MLP neurons of a small language model. Each row is named by its layer, matrix (gate and up: input weights) and neuron, and shows model dimensions 32-127. Each number is 500 + 50 x the weight over its row's rms, rounded and kept within 0 to 999. Numbers have three digits each. A neuron's up and down rows have the sign that makes its largest values positive.
After each neuron's rows, "fires after" lists the tokens most often just before its 100 highest values on Wikipedia text that the model never trained on.

L3.gate1084:466498449452435498507396481559522447494413488469499492494473459460486566472572497580515456530550477444470494500456499525566501422489502560632437484539556507633531570562524507464473506474505471533453495475466516564491544524504402448483439403412436533538491512441426507493461486580474522483
L3.up1084:515519597437477466539446506515611497443476439485569477562534470537381443452419571513489493572527506573592537426646524446539423438483409523495592517525549557574457606595548398545378642463477501516426533555509554524492456453479509515589515491419573465444474547562494474488420525566472555475
fires after: " Bl", " bl", " wh", "amp", "p", "ron"

L3.gate505:502465434551453535493516466502458528634516602380599410540482499508585492513529515533493554532528443452500531623486515444625473458515447538549444551434537527543463433480498554443421447542552554421477518563529590471522399486468489541558471492469502586505510521428484409472441535433536553493
L3.up505:512435442508437505530478520459483550490452548495454539513342520491500538595478547573431537571507477523557517573474404538569514485537413570611561487448565477518536420519499447549453418480465466463484468455474491524532489473564487449447487541408476422497553550489450540443481474502548563515
fires after: "b", " B", "ab", " P"

L3.gate816:451556527581458463510561580466440518458463504478469498472414550527567536552512544521527559548485473459485415486494522432468438513430508425521483549473529503474586516526530475455428502526470553508450443562498552537455511564578504528446434484548519501495592505553446535473521563500402580506
L3.up816:436508535435480451527559557560468467535609562498498549502459518537515429560557391550475484584411494529578580484493532483440484545392490482506512477460507527513541585504526492474439505517489515526450447518488477581486568444407472562519493479504481523559551559470524569391524491413484559511
fires after: "h", " l", " t", " K", "us", "ro"

L5.gate3:510487493494520509580531480455512479502506514516473554492568469532473567508439444489605522478534523395543581467446514399507456492539494529536523511445516600505594509582554489448479534491608442539438465469521462547466514381485519508516493535577585499526453602512430529408463521466465547553
L5.up3:404429486518516503468443510512579462512562510505552485580536530535478570411531513439495518550501538529446499414450510482563438435449474599499535433469565550491469516471531451414511470469531520542514434615509531583649473480465542488487442512514573459536453580586460543529465460538452521457
fires after: "′", ":", " S", "°", "ac", " s"

L3.gate657:519434496422489490468534430520542422391469393437551454482457491475579569550530530442523533459468419412481447515456498581455424525521596449531504535500433477610529557547525456516467515512495485433564456537450583503443540398487476562605502513441546568535536550533488493451521539427458479569
L3.up657:408495471480479490497534465363487482498550449525500586481483426523528473510460551524444482442492467513534498465595478522434604592525393500503475458635501553449483590474416574564572441496508461513508519560465470583522552468501487489383478502506449459505519446608562473534621539572466492440
fires after: " prom", "ou", "am", " m", " En", " s"

L3.gate689:484390586561519400492486488477491481538477479518614514583456469483549425458445502513508485595476378421428538482563434482504582517557415478566517547591500530540466493488448495507520486408506501548492470485400467441427449498533555559407498515397561552555480505558528474432455469498581489519
L3.up689:526558461545526543512470464533544553544548504499439426431463470441515504472495407497544424558559556451497561483494468446451359503506511536526425540472423425492584493407454553563465470481481550558485445466463616496470453533548535520525487492428536503491546387528582533324477520411501523407
fires after: "F", "W", " F", " B", " W"

L3.gate1481:501493551584552517567406485427450403522501532462554438571495455424543463515508534463543529505513570495568533534477534477507558529566481464573497450525477435498542541590547457545582540459462438500493427552403525450556418455566544507537477520514467545475533551535499522473475465443525428453
L3.up1481:451386572506504574504481524531562524455439529373558369391491513552493444531491518480535515511541499394516493437573419541449460505482565499535453514591434554424506476604458512435505478494516470508595513421445528491558580457428411444505499431467511475553481583512537534530456514485544443403
fires after: "g", " pre", " O", " Pre", " U", " Sc"

L3.gate1356:421602447411513456509449522400474403429564493584489519450531519553482544504560542461444446478441633535551572405521500502471494693510392431450507520508552557527487532482506482445564488456464480557422463505428590445441572518591540512443494562476551500502594438472502497512449488475603518478
L3.up1356:447593509450522470463477511447415512576550476624510558496454537527550545531509420518527581473581506467477480475587507482452506462499482490602436539459583608464513475440539575513488436581506424540481516486526548518477498425462421563441442435432498542483532535516516516486533511472492485572
fires after: " L", " Rep", " em", " on", " U", " B"

L3.gate193:423543505468622443455518468556599543512570521519517488486479487550506511417532538614483513480543515536527441514516531549541568523490501491582547430540553550497583439590495456591492474562489472500614501496584480552516469507500497485597534506565445494555523558463418551495467541530518551462
L3.up193:528495408567375504477567512433478521505530531456472621524567451431411469506524532502503492434449588528495615532472535397459523546593391517516426457566497546545447430421416477562530535520500600598451538460594478506447537508519539364452432462518461573648519512463560557482428547475486501489
fires after: " M", " n", " N", " S", ",", "m"

L3.gate1438:604416438432503494496455474469579469577501499525504478559490431491543478549496456505518547563570541570520486501455601522525456493497530531438403538428561476439511452504446520553579497503460475558587450574543547503487600456471445521515443505511569495512468496477478478499510459516452414535
L3.up1438:500533538536421566467544542461503440485563499511515480447516487626477453519620479431485373452438500541474418577488489481522526411530461477390483483489533418531596530530506459539507530470489399481472523549409513520522465382443563497508464445426466490437405489508457501510504597414480561531
fires after: " f", " Sw", " U", " F", "ff", " M"

L3.gate535:550333488508444499491502575544475557526539488495415414488434477534513504456509640508467455535481430500502440424509517457507557502504453509562526474521483464495543517449506443568420345433476520488581452476499488495475527437471495499568541493393490477495494442454478568512561464536513564375
L3.up535:503470463517545539583520544488427484457558518541471513576459558417563550545524546385529562487446480396555415440532542467481508521536463511598453419526579439517525478508521533492563480441493479395437444542442426542406545515508524418512547598469485469400526492499461488552515565488491531554
fires after: "ode", "ab", " c", "\n", " H", "y"

L3.gate904:448523575482553455404495540405511463591508487500471638508472570497415529540574554512448383531482545531439537469562489504550461433466485449550486537494547567487470525472529469561460628426463484513496459587411505520529485436549497602570477510459496575487452552471519431473452519459469580480
L3.up904:567574341548547509421438514429484551473499469488520463460502487609505421529450472545525500385478430496450439537589507462484457358589486446458517477511510491492538457508521429550455552546453579526464503433446491518479586506467521556566548537518578460556524533539468484460444568540509419447
fires after: " s", " p", "er", "ing", "un", "at"

L3.gate1162:464536539525588441438543491604550446554567481507549489482530502513538515503493646429330614504451477487516561467607563532483597472472405500550534478558461505496520441468466511519552528441463489476549543514459496478521480483481564558477451426508531574518587512574518596456404500437477478554
L3.up1162:509433475452508566506457474469559484504513477490504563496493389480500466407357524589424494525454566514519518499400435527467515468490467440449477498549464466537499412517509345578555563372578483465499540528521544629558467482492438540548524493487441488588477510497513512536489461535444453540
fires after: "as", " M", " hel", " m", "aw", " con"

L3.gate1412:454482502553498493595494484462633457522560482486540543598562508459488450459465549500512541581503563587611482517564541534510490591523475473542435509524482563473525492517395542465457471590494558532495509448499431493485489457477528525430527599488514515452438488479521559453466589535548507438
L3.up1412:540468485509447526565492529511530429590548449493443526566480473505520470427451559579502489516477510484626503501555504521529554502529539484555456536596538538481539529503486536499517553433523505435520616544534356536480578483527534492424522513411483408488465474550463498525482431534398491498
fires after: " M", " m", "ad", "m", " c"

L3.gate930:535494463513449393440463523491508510538490513496499539613500514431494523466525518528519602473424550529433504565519562484495503465509487505577451533523519625573513557497491540527502478477470543637375540495418537521592482428537437537530449519554494544528484448433561395505444509436441428492
L3.up930:550419518402405389450468427462447498567472536335497596585508536517469468441480473521523553428450407582501531511526454383511402447459592531492456398398461478473466528506513434529588472476494540511505460511446584548509476621462521459434481527572409459495466577545410434399435575458475400585
fires after: " ro", "er", "n", "un", " Che"

L3.gate448:490449497436505510616532608510523396527561484546427401528478435542501479521537404468470489471460606594505460464598554450496472448495471454467533564407589445531533454575506452423481464510575425442527458503495507529528625546480531529527524437461477572509430502481528547546491464523481561507
L3.up448:468608552552455480564465545530461339503472464506469545533575536522509477606470440503511546569573527445477513480552469506549488530534498567462499384454534489518546402550487444568400527515414508439563483514526419476473482463464588483435453548494464428495511515540469508510498543461431510612
fires after: " H", " h", " sh", " W", " ad", "y"

L3.gate428:373480462485486506568492475540491564489498493475536479444463523502457474495521415526474520571446470511469536565471552461467528353527441525412448586450471590472559568454488465518420521482480489512504480502466535476483509473445523539553468495456501528475425490536476458475547456475413489473
L3.up428:515513565457588610530527456482423559489447461583577530548569497537490505449442554497503527541591505579455446587444491534542489513413461457421533544490508489562480442472442497474538559484573498515501454418491565573460437508537514463610568543485543562532522606519442415482530487544547523505
fires after: " l", " al", "er", " Bel", " w", " d"

L3.gate677:480551410528479500511556470420488453558560411447520475467516555499493413471465411512460446539495393420513518455486515531442421472416476477534540425489499488402515477515574515449491481469518473493495526479524465474360508614458467662529494534469493531556376489537489607607482505449564545432
L3.up677:521499528494490473506497467510526467474518602512538562482464472433473517482551443568504420487408523566512612436397546518485473522504562496511549489512503536436533539463425655425513479421465494512408535498487432494601559470479548480509530463444556574512439441497379577372469537483543481549
fires after: "ol", " la", " inv", "re", "v"

L3.gate1245:528506549512517535501517491455536550476489417477493583547433487466584594431527567511391458447455441531532491514481468586412511459516506438422508628498469535488547492498511473436558480482518574513539434516494504455508385512634598566464430506495519328516393485509544467504458445497507532505
L3.up1245:577509545415505512557494419522522544442562508462431472433590432568469509485524517459541445509405504464546589512525611523477507398532504489484456517557455495545505479548466502533545485504526462460555572550462472585474517431571523455462512550506473435580552510400474480528584516495511479571
fires after: " ind", " C", "duct", " c", " comp", "ic"

L3.gate1507:457372519540543475530490442472525571449479435543468490478452438476505522439537529498415545478545442460614599439586479579402493454420438442477492452533467541568507459578539486478448586499473473556502468515532539446485523611549556571534500527540547487498430516550516554496412485521538422486
L3.up1507:499464490562487503416573572591444569481499462558602487540463542577531558498426562472426519462435542497575526540498416540488495506430431479520479504525527476541545545489560498439481608398561509454480493508509476419422500589525455502522500453593508475496452572546503537568412435478492503481
fires after: " N", "and", "m", "ij", "d", " L"

L5.gate740:442556571529401508552543460477497508494541504566627565505485576552446492503523572589470461512487502397555542386552491442543487460530512546462458547534416549496501552528387509435466439417455448560422459454519564525576444540633513539565524493576393562473483514472500477379502496485550343462
L5.up740:509442559476541490534463479476456429505540511544442546554503491449494561370500493410459553463517390463491572576533490536493502401450532481605467500549541536519507514421555388483454501418406441536449520499541487405550473467461496454444412587504533459495432466508451590540469454524495506484
fires after: " ", "00", "10", " some", "50", "30"

L3.gate191:461509430459436411564491505590499565510462519393559404449522538502506480531503523616563626406499542604548494521503618492585459587643527495517518555480428472602542508583498469423476511433393558496501470482491440573525474435480464510549466549459544440419445503452464438534520489494537506598
L3.up191:493504568430459498543545452560412415542534506453569495522485424550463522466568492500467501487604491562477384527528584499414436483427578578464509487457459532547558547503557586518548615543442500647492520434489515506438496535487583427484513522484423448526433450510484450466487451444496453574
fires after: "′", "B", "ubl", "N", "c", " b"

L5.gate882:459529452478462411543546386504458432562579439437541607457467509427507484474490522553431438490520534479516508498570592475432414419549457495391518468482439458500570476473453532515468565459592538466492409520482525529521533467447475535519529435487532609506560514572560498531528472442490440489
L5.up882:633567575581489459413452465431404489525498524479461437516500557521473514570467544455501541538521476511455508540521523535503441539482469422551531479539510545437534520454487492496587505428506480495459479434492555570526466483410434429542464489567531456572506439516489502488482577540523461584
fires after: " |", " Pre", " ", "mer", "uc"

L3.gate1416:554528387484455496515539489533478461600540467507493574525474505547565520419510513555430567459403529493603493467437391508412557474467515476515538489478456520508493532482473578561534471606457513393546492422491477472567521563570426501548466485465444478493405604421586599532465470455550502522
L3.up1416:442548548483454495554540539558529529486538479451469379628492589452439498525522453517493471475475482531452566514452542520462437496530560453527503487523491578412495555590467475469675445497477469579512447539564541437427513444474538521582496423504439553511470475521476562467532497518464575488
fires after: " work", " I", " Pl", "p", "v", "re"

L3.gate1231:461552411516580453546524521507614512360491353500601471523518489562566470458526514535548496506470457527516496431399557580549501476491510504546542487521551565485501500479560568583507415589485538544439494514445576594552542542570520428456515432489565487477458459485548390546497443494462516473
L3.up1231:480521470445558447466585489458465426512470437402566502526520458375466486459475501425513511535489585463466545538523448447601514549534518399501512519416380537412508539444512497552482429586519534452568506591494530474537462490494552454537512481473516557503576461488547429413520585584536553539
fires after: "\n", ":\n", ")\n", "|", " Comm"

L3.gate1474:505454436460386534508587447553448443400515584426503517506501474449541526500547455489458494601612505466433560451430488493413529614575521433514495512440535497495476492484459569495424491425461464506494515445456525463468544550538547472479492471529526507484503541500423388420526503557547537604
L3.up1474:499443566490424385534556549535514581518500465486511531566491446553444434555397406435459476509498408466443508469464420500482497424532413455534466489401525540502509478444507408526454490471489518522452582493592560477519508508515576465398473492503424481419451436525547535509543450479490373564
fires after: " def", "p", " comp", " describ", "in", "b"

L3.gate178:421449445590470427536495555523435463563422563549509473382517547419453472457457483605588566579489531480504510533482551494496511508442483414475532506388559523478486521460546545599506487545536555528476427532538468525478563575564553472585414471509456550422466554402580526531508560539520595528
L3.up178:456497483509483554444522564533527502449407530530456497424549534546460422450414559526592439517496503493553554509538577581520483473535387478428414536518538513485417477458515494517512522475537560612556534437450458484428490528550543524551356437522501564555543515484438496529450539562518546389
fires after: " p", "and", " n", "ort", " Port", " N"

L5.gate1029:571483450512483573507540510426421449534545564524418503487471555472465555466564505486461455487548491544497569563467426515440495478503504567424554525520547377563555515516432431456458431433527487490533500543533503525522541466522437530466375502522478429565581503466552499551522493461404471560
L5.up1029:587448436410457568501492513487483524429431483506545428448477546483450530524573524539533520465478581558428472525492460466477403396430535450407567527527432473463424490529530455459617567438502495417545527490508448446499432502512498420596456441513455383571456533492542480515447507429421491519
fires after: " w", " E", " St", " e", " Sm", " of"

L3.gate895:497546508486482527487447440462580527438493514530585508528509458482541462556580571516522606450433566460476621456485481538430495470515538427492447498436489515534526464509531414541447486570424500570482487508430440541654452510526547522490492458395481500489478398497506457544515585479534497418
L3.up895:432525532516496530528462538424487521559556514430501491488467532529519519500408563540561486506507427601471491537508513446511458529446451497457473447470473520509527478453509543604445469418589572445473420490468531438478460440480437551517573572442417515578532611520544496465476433409527551572
fires after: "it", " Bel", "pen", " l", "ent", "ult"

L3.gate282:464486430532458447507474437457486674547544487499469577516409551546486513508501589555458450485518610470482512547479627452494539558556373511451491491489503511451560409546505471521432425531457465533496480483486570491483490544492426530509557576500489587515465601454498380511484509484451490465
L3.up282:429521447566411468539441434511478543459432528523523475485436497600519483522447476532448501461467551479437508473474577485431518473455502519404484517464513562462499415487534458519563464533478438558578552432457473448486541484551524529536489521526590489543519533480503460466527481474518445550
fires after: " B", " St", " P", " S", " U"

L5.gate8:505531472569553557487513438521511420351496565455559559499488543564434623512416545525547443461487554536566545492589418577492508570471470387461471565472449482574582502505554530516547483497430552531446423614539479460498560430599535503502484444613446517539513431467436501538528443582559476457
L5.up8:543520487507556456515504486547494471515555501545469523535505434426408415538469535528506417438416471500467497481461505544467470491464592575508442438505456437578377460554570443443476451492556526503587513526496471557591582457556476503471530491428424543523585500453437498502413470553515567472
fires after: " p", " m", " w", "op", " P", " g"

L3.gate510:506475470450549560448479482397513523564426501474497377522498549504521508549494507442409554477460501422579551563477495559521419572500395586510544517522400506550456538484538571443431406541429473500534524530504523589457432468623510502542496458531561475508483481518478517556473456507576512470
L3.up510:470554500451450551506431521471425485431391459474519543511549566502512501429449619511486555400444436514536463535505603487537488599495531502476421495504529519531482505479477527474471520535505505382481505547496524479458551467533469421429512476465428443453383463531436497513522524501545500455
fires after: " b", " T", " t", "B", " the", " B"

L3.gate344:544523538543499467438520541513548389555469571519401580440450452436555628563458510470448378554470514540459519500480437382512440489520501516457478539471537499415552580447475589488520547469494461445384623491512511514546482456514535440502527502542550498502508467578503415466444549493552623582
L3.up344:476465538469473407555515488555448551556499496493425521501580487437514424492457480464540356502490439434587465515433589542462520424514496515415416443524455503435471480509489542486367463492351516509445475396499472556504557526506488564462485453464421479548428487553520572508530483468458518550
fires after: "h", "m", " C", "onom", "us"

L3.gate842:437451454469600474520594523538493500554430411404570499551506553483513588462581594471464479556435471480511482537518434451570508530523442507487447592559426522503540417489504512496521521583494557452518492491526481502526493589566473535499436485452474547583475446533485562512417528496526529459
L3.up842:473446481486498475445529510449388525456454512451565438413486506535453544487506538530461476456430461511484465526503526537588579441455488500496447555597528496527567438479442501471459464532472496403545551505606458518472472509515502474502581412444475509589403459489498494475430521433470488523
fires after: " Europe", ".S", "ad", "ines", "z", " United"

L5.gate1271:478589533537560477421530452593567556476507527540506519590476484532507502546475502477444476387513494458524467471428448501463545427445458530578474481417523469538426515451581535563504500475503415541515430470498469498443560529508506522479489440508504501517485525424580541478522529600495471459
L5.up1271:568519526464406517490464479530553500556496408491455523439475494524516573509553448492494552519569403553522521508494482527483507542566480538483528541498610468484494468548491464526444521456560495445465460473511371467496491539576478493534503428474528536408495414373441583496498491517523621473
fires after: " R", " r", " b", "r", " acc", "ard"

L3.gate1033:497471461533432507460571568535481491526471428541489474462472638488509508526528515409522482441504539530492509434412459475496503529408465564458508523408504436600609442478535511370484420462503531473533494481543496501417553535476469587580556503519480615465543524493503437512495453471485559452
L3.up1033:480507439489512498498601535531438450529446365509534472479493521494562504514528534440511465494591541489403433504475596463457475511491512511455534431534506538498499487467483536348533500518545467487577494413513527493534498524622408496477546471489432469500507517498415495533526431469605526433
fires after: " the", " e", "arg", " E", " b", "mer"

L3.gate1160:451489422524490451507412418466520480467436424509469518488463520505493533539474590484435495498432494469569532468606477513518433618566479581576451498553473651553417494549427537415540593504469514496507511520502534433449495529450485452491506492552494559439413504516535544453554514470462614460
L3.up1160:487522524425470550483578409509428513460520446464495516496562469419542529468439575577513486610557458559442493427595431501449513468437462532561540468559480461494504480507455580476554503500382470589545540524542516542534499483628475465574424494456532569460398439489531550443588510566465486553
fires after: "y", " Min", "i", " m", " M", " P"

L3.gate754:550437465578501569397415501504495490491502625558478594566462472474462553556492546468483532557472623551527527460517545547579462550544485512534504474413461465475536444495428495470555566540503401439589596479520505539402606567490535567513516391435445494507492614551452504492500588524433601522
L3.up754:447503521454425512528506466583541516512532552484502469406510431470588441589519522473518508485412568543553466514491537539548437418450485430571566530500507516596515504533524508418555559551485524561524442544462490454422521421506419535419479520479433594502471536516508452418470502454577575488
fires after: ",", " f", ":", " F", "ount"

L3.gate187:469447515458567484461510515369435490494586487438581518436457398438482442534472543429570579528433467489557386487426556346480585485515496484503457507504501517507477467540546519539561471471546488548501476505534495513460600375568534533504484588454489483497513422463571580524500578488412525495
L3.up187:569575462526522531588564562461501577430497548533503528504445503566594543456449428591415543435515396514443459489465549571546459512486486512540524493460534472499614513552537461539527579447441444513436440419505426526476423636483559435501510473473479494480508378497560562428508467538484537497
fires after: " K", " ro", " r", " S", " Mon", " R"

L3.gate812:547539425481487500545557504487508523504518519575548561553525578404476474533530528449415513389519527460529439453423510597431501436419530486570474438525488563500451512488489507632435482493543522529486472575462575507463452512478385514583505448544576507497507448474524562471525516456570487588
L3.up812:521571580474504581539585495579496481491527552452469440531547544496425390447515603392529535473576510508459504521502450443427531490509571483567532533484490574467523449569468513514499566434540497466514436455498466527483631482476470500578498483508559487462420450489512520471467386475536410492
fires after: " ro", "u", "it", "H", " cont", " vis"

L3.gate1326:565549487504517488472491497532419540480386476514485510493474533490478575545457493621593489540479519424515513560504512522564450509510411512506498494448567524512523570531561562511542421549568512551522478568534518560454476471579429512453506511461455529483437583544494554554490472548435478488
L3.up1326:405501487493434493532521446503572565591484556496594453529405438514490544472462552554477500509581507587481500528653495426480541576506512493455464528479458522487528489372546499400434434584532510438428420542493515547538490550440553519546457512512477564522502537545471451573499602458515455522
fires after: " W", " n", " N", " w", "W", " ev"

L3.gate958:492554464529565537573529527473488421479516462488518606469510429570484403402491554515437391506555364575599550546574492551552449520473583509585474455523480554374533521458502484459429482535477505593454473503444450515478521484570519496502472449448535520498520443480567482450451487466474554492
L3.up958:503527552520524432490439468485486488499440461538571465431512538514453546443508482447549493461448534505481635512509546430559507528483378500556506507558513443444515507548531483516514484545440532580478539538562555513445477526498581548519560573501552546504476475443534492532426502547493436463
fires after: " s", " t", " f", "ak", " sc", " p"

L3.gate1512:547407353559522444465504478410520542462503582442518598560485499494517511574579553486446500507495520496525449565511453486379486474541548510612503552526542527525403508528477522510549442511492524508480537435412521432542467565473444565540452507488517487607498497513465511530596497507494532457
L3.up1512:519530499512571595526508504576518491574633505512547563502552483471448523531458487551484526459462444525582396532396574494459570589565505545525504457484513499510517464506391435438532475507518532437518521518488498381437497450435484548477543437485481549522375439463525499487543494501458498448
fires after: "it", "ount", "ett", " vill", "u", "icip"

L3.gate1101:515462504488494387530358515507630568471511547554484471501468496515479531493461474565510545523508476410584546505478569500605447439533493489598541498515504528536556358448533475518448458519481570553419439545424513567517488508459419584524518521551595518471479436545549499566401492547469449421
L3.up1101:410488507448456492491429458539473478497405532503502474511539543467580501399493484417396470490498514438465525501580541545623560560546518452545541570574499567467515428494541443531490603575439468525572503504479578522487498549503548501536480391469468508497499531533482572532477486489476464589
fires after: " m", " M", " d", "M", " D", " rec"

L5.gate773:529513544607440430452511475471501463434499493504553523499480523489531582453449535582430602554510495491581523559444436477449462415414474531479572538487561515526492516573368539428499456425596437581590476575555538590408523527458481571462536462521550480496478523415443565516488567518571468466
L5.up773:574473554533464500492568456538398479499409396423533472482462425537503525503525546440464497492466587397596474561464467500530422475469520450530462482504479546496485504500487548512452508452565406564494622507394476512439434565622476505409633475461495490529468508534543528480475411428494588577
fires after: " J", " Ch", "ij", "j", " L", " X"

L3.gate972:444614590468523510486525477453544493492502475572569565531545453451534620376460520506487524586541503410538442587481505557447510517469522423463534492468480546429492503509477489513471440465546436439498554533462556508432488447442548481471472545535524399524530606498497544515475626427437419470
L3.up972:434387525487444574494435472511421496483512566522501504504550539495495462487513546444496539620486531518436497477492431492537497535486481546462567457573538566471392441548527547489493492460425515495592581549490555515504486469507520509520615539458570461458600514404477521557543526441532505469
fires after: " Is", "ic", "us", " C", "c", " a"

L3.gate1222:561421539468523466564576455404425544409467506590481515469405451436413549510500516458442527552434442361503528487428530419452501545524423494510510598515462528441601516474406485642498521536464498475531442439485562453410435463461623565392474481550446575486545640588431488554466463486523437513
L3.up1222:553525525548495495463440534505626597423422487469456507482578443527515459517465553481407432424463433449521388504521433489421527511472430547502424427509415567519515442531453491599589497493507539563547515524574578496544503513514504589424499484572530565488495565512524531538482459470478467509
fires after: ".", "A", " W", " kill", "W", "u"

L5.gate846:527476524466506450481467485419430513424417477471524543555496519423386544517510457430471601596489536417480486488514403521475550480489406422484532535562553505539513631425520500557575492503470439502517429535428406548491463433552392482512509506512542435477521446461499506562442483523487504541
L5.up846:555553553512492496509389537503466485445488472536549502489535405487550479468437464484441509485577457546466474551446532477512582541438499499512616465536558383578475495528436519558534523457524428518429500563401445449479507509605445614419554413548483407466467487472462545509502569442548562511
fires after: " D", " Mc", "D", " G", "ad", "c"

L3.gate25:541500496518521572486466500485555466476485538527487619490509511507480485503599410417500559537468528533488480557560491526442502497456418473471508501499473550616549568431556489535559482480413406470521471493543484580488544495399563428553477589376495484574497527599490614409496504529472447449
L3.up25:462556547475472491523522551465492519484532498532492611494483557516413523538543504524510490575480514599438505512515459453472526494521470449464522515527551536529488641486493556522507464481460419447480442429485562516530400437524455520463551485528407526421494448562539512474609534403546468448
fires after: " m", "m", " de", " prom", " M", " Bel"

L3.gate1129:492494457583498557519504521589473470434524513495499554549414589511509484487413462407517584517561486465532504519426529514531452508451512471462520521549610523490539526490457511501497473454505484441534477474488531500527496513501516451539446483456501457518430462549531400539475618560550467484
L3.up1129:557485509528565505591440399447519540491536604442556532429485508429559437478460489464392618538518527445483551579502354426541484518472560488510438474457469498537456563412526557465416462485437534462512432489512487475495445464373490470549522460562485550550533568590505446566499445521475508515
fires after: " res", " bel", " com", " Pre"

L5.gate242:557552552422478578530560561524476517563535460500485508461590626514491495499452530518473543458486550468491538492481570523440551559492439508462482538536473494514541519483524561492503444429542560506463552514470482451480477607420516526489489562524565461557485476525592538514460555485494489535
L5.up242:600487461502418483479530522469530487527514550475448518427544559473447533526495491505474511619445497571493519502521550399389507555539529562496587519569467497475366525496504471471470475504593539549489486477359487487415514544541425536462485513591508486473495384484492438533536430452466479500
fires after: ",", ".", " h", " However"

L3.gate291:445478518469512474535447351460555474575452498448592436520489467505491492406460463586587457467502512521590484485468553465530420426493541585489524447529459564504523457521561513493520412468460631564441424488485488489515449446535415546384520474526479573496419566409503577509499437516434522584
L3.up291:542572456578421497467545518438582525594545504455477469491442485491523511475586509389483536451579555476453522580543499474482502486547493441504495517498511555531460573530484515542465513512530505439454533460414494405493450560461442398427381443528479547477531488441489433411512548448438472538
fires after: " ", "|", "en"

L3.gate1150:503504451498511461500503525525441474541490493414451522504507431429510488489545570505502495559493560501490455536606587565496470538502403481595591550439486503462500538430482575522431517375485558560413460432545529465432528574411473516516464542508468505547478480488427583503476524535516493474
L3.up1150:505450523488508539445603527444482477444421443412492563545479426527564529493516502527414537474432505457519466453509476510538429496451420606548529570549566444460472552545505459429486498530385515608521557532450619592486465486481466445533473476471565502518604540519434554471519476554538566533
fires after: " F", " f", "f", " P", " p"

L3.gate826:421469495413485546506464505501444523559443468450455470496431507589543412478550426487559491445458610470561563354500383432508488436463359556489512466502531536511515507530484555459399502517465489485510495462563434584493447524599460538487534492438534539466542466567477501555448544479507485506
L3.up826:441546517463518450518531500505419502470360575584536444513512509550469465484534498486465492443472563475463522463536449419600502516603482507560524410547550528522559560558554502525443522508527492516456611483468493546552543576484393523500480419428434478468510484490497549564472573482394500566
fires after: "enn", "ur", "ir", " H", " W", "w"

L3.gate1218:503413485529586444574454393405493518476480483498502493570464583532430469518604471532454394512510475512537558466529519598499594443451467472533524479414450576478466534458517424522473548476409550472425540532525446463497515406458513563476519442547488546520446540473504546367513464548387437445
L3.up1218:472542511481424548547478483538503551455550503451519452500581475568547501549513488488516510441525447417518410438551487402495563550529548527536578555448493597489503448493475473470507496463472496500585574577470562511381532560483462533496514486550479533515487462549589519382553425551452422504
fires after: " D", " d", "D"

L3.gate129:438558417524524520467509518528562540529552605512474521447544430552509456570478482511499496548530514496475483549574517480483439536502556468580518431535460467539515535432478539509461443437481547519456586448514513501522463483520473526530592666462437481593502514588514577449510500457562466473
L3.up129:445452539582472504479489465487523460378470582550453508495431438481554528535472481498492619430490478548526400542514457483528387471516451462563491491550488550445506435485524546513589489472507433461530532467448496586480521428432478489590513544480505473418492507517460477490509489508479484460
fires after: " k", " K", " Bel", " gr", " de", " b"

L5.gate791:506424488508467399472490584491487461427573460483528437542457551523534579481481566592469501614533613424491500477522429527389410584540387489496504584491436535469525536477600510552490518548504538481542472476432490552527440518570486650485485503580474558534496419503522506488471562521465439413
L5.up791:560477433498565595455517447556405508556552480592508468497597507558527439484525513519619474485475502487447497404512504501562505513418541432556491462540557504475474455579583463555525508546580569478567530515484556414444513516524462552462513407522458562510428488546537517504596583395570559480
fires after: " T", " U", " D", " B", " E", " I"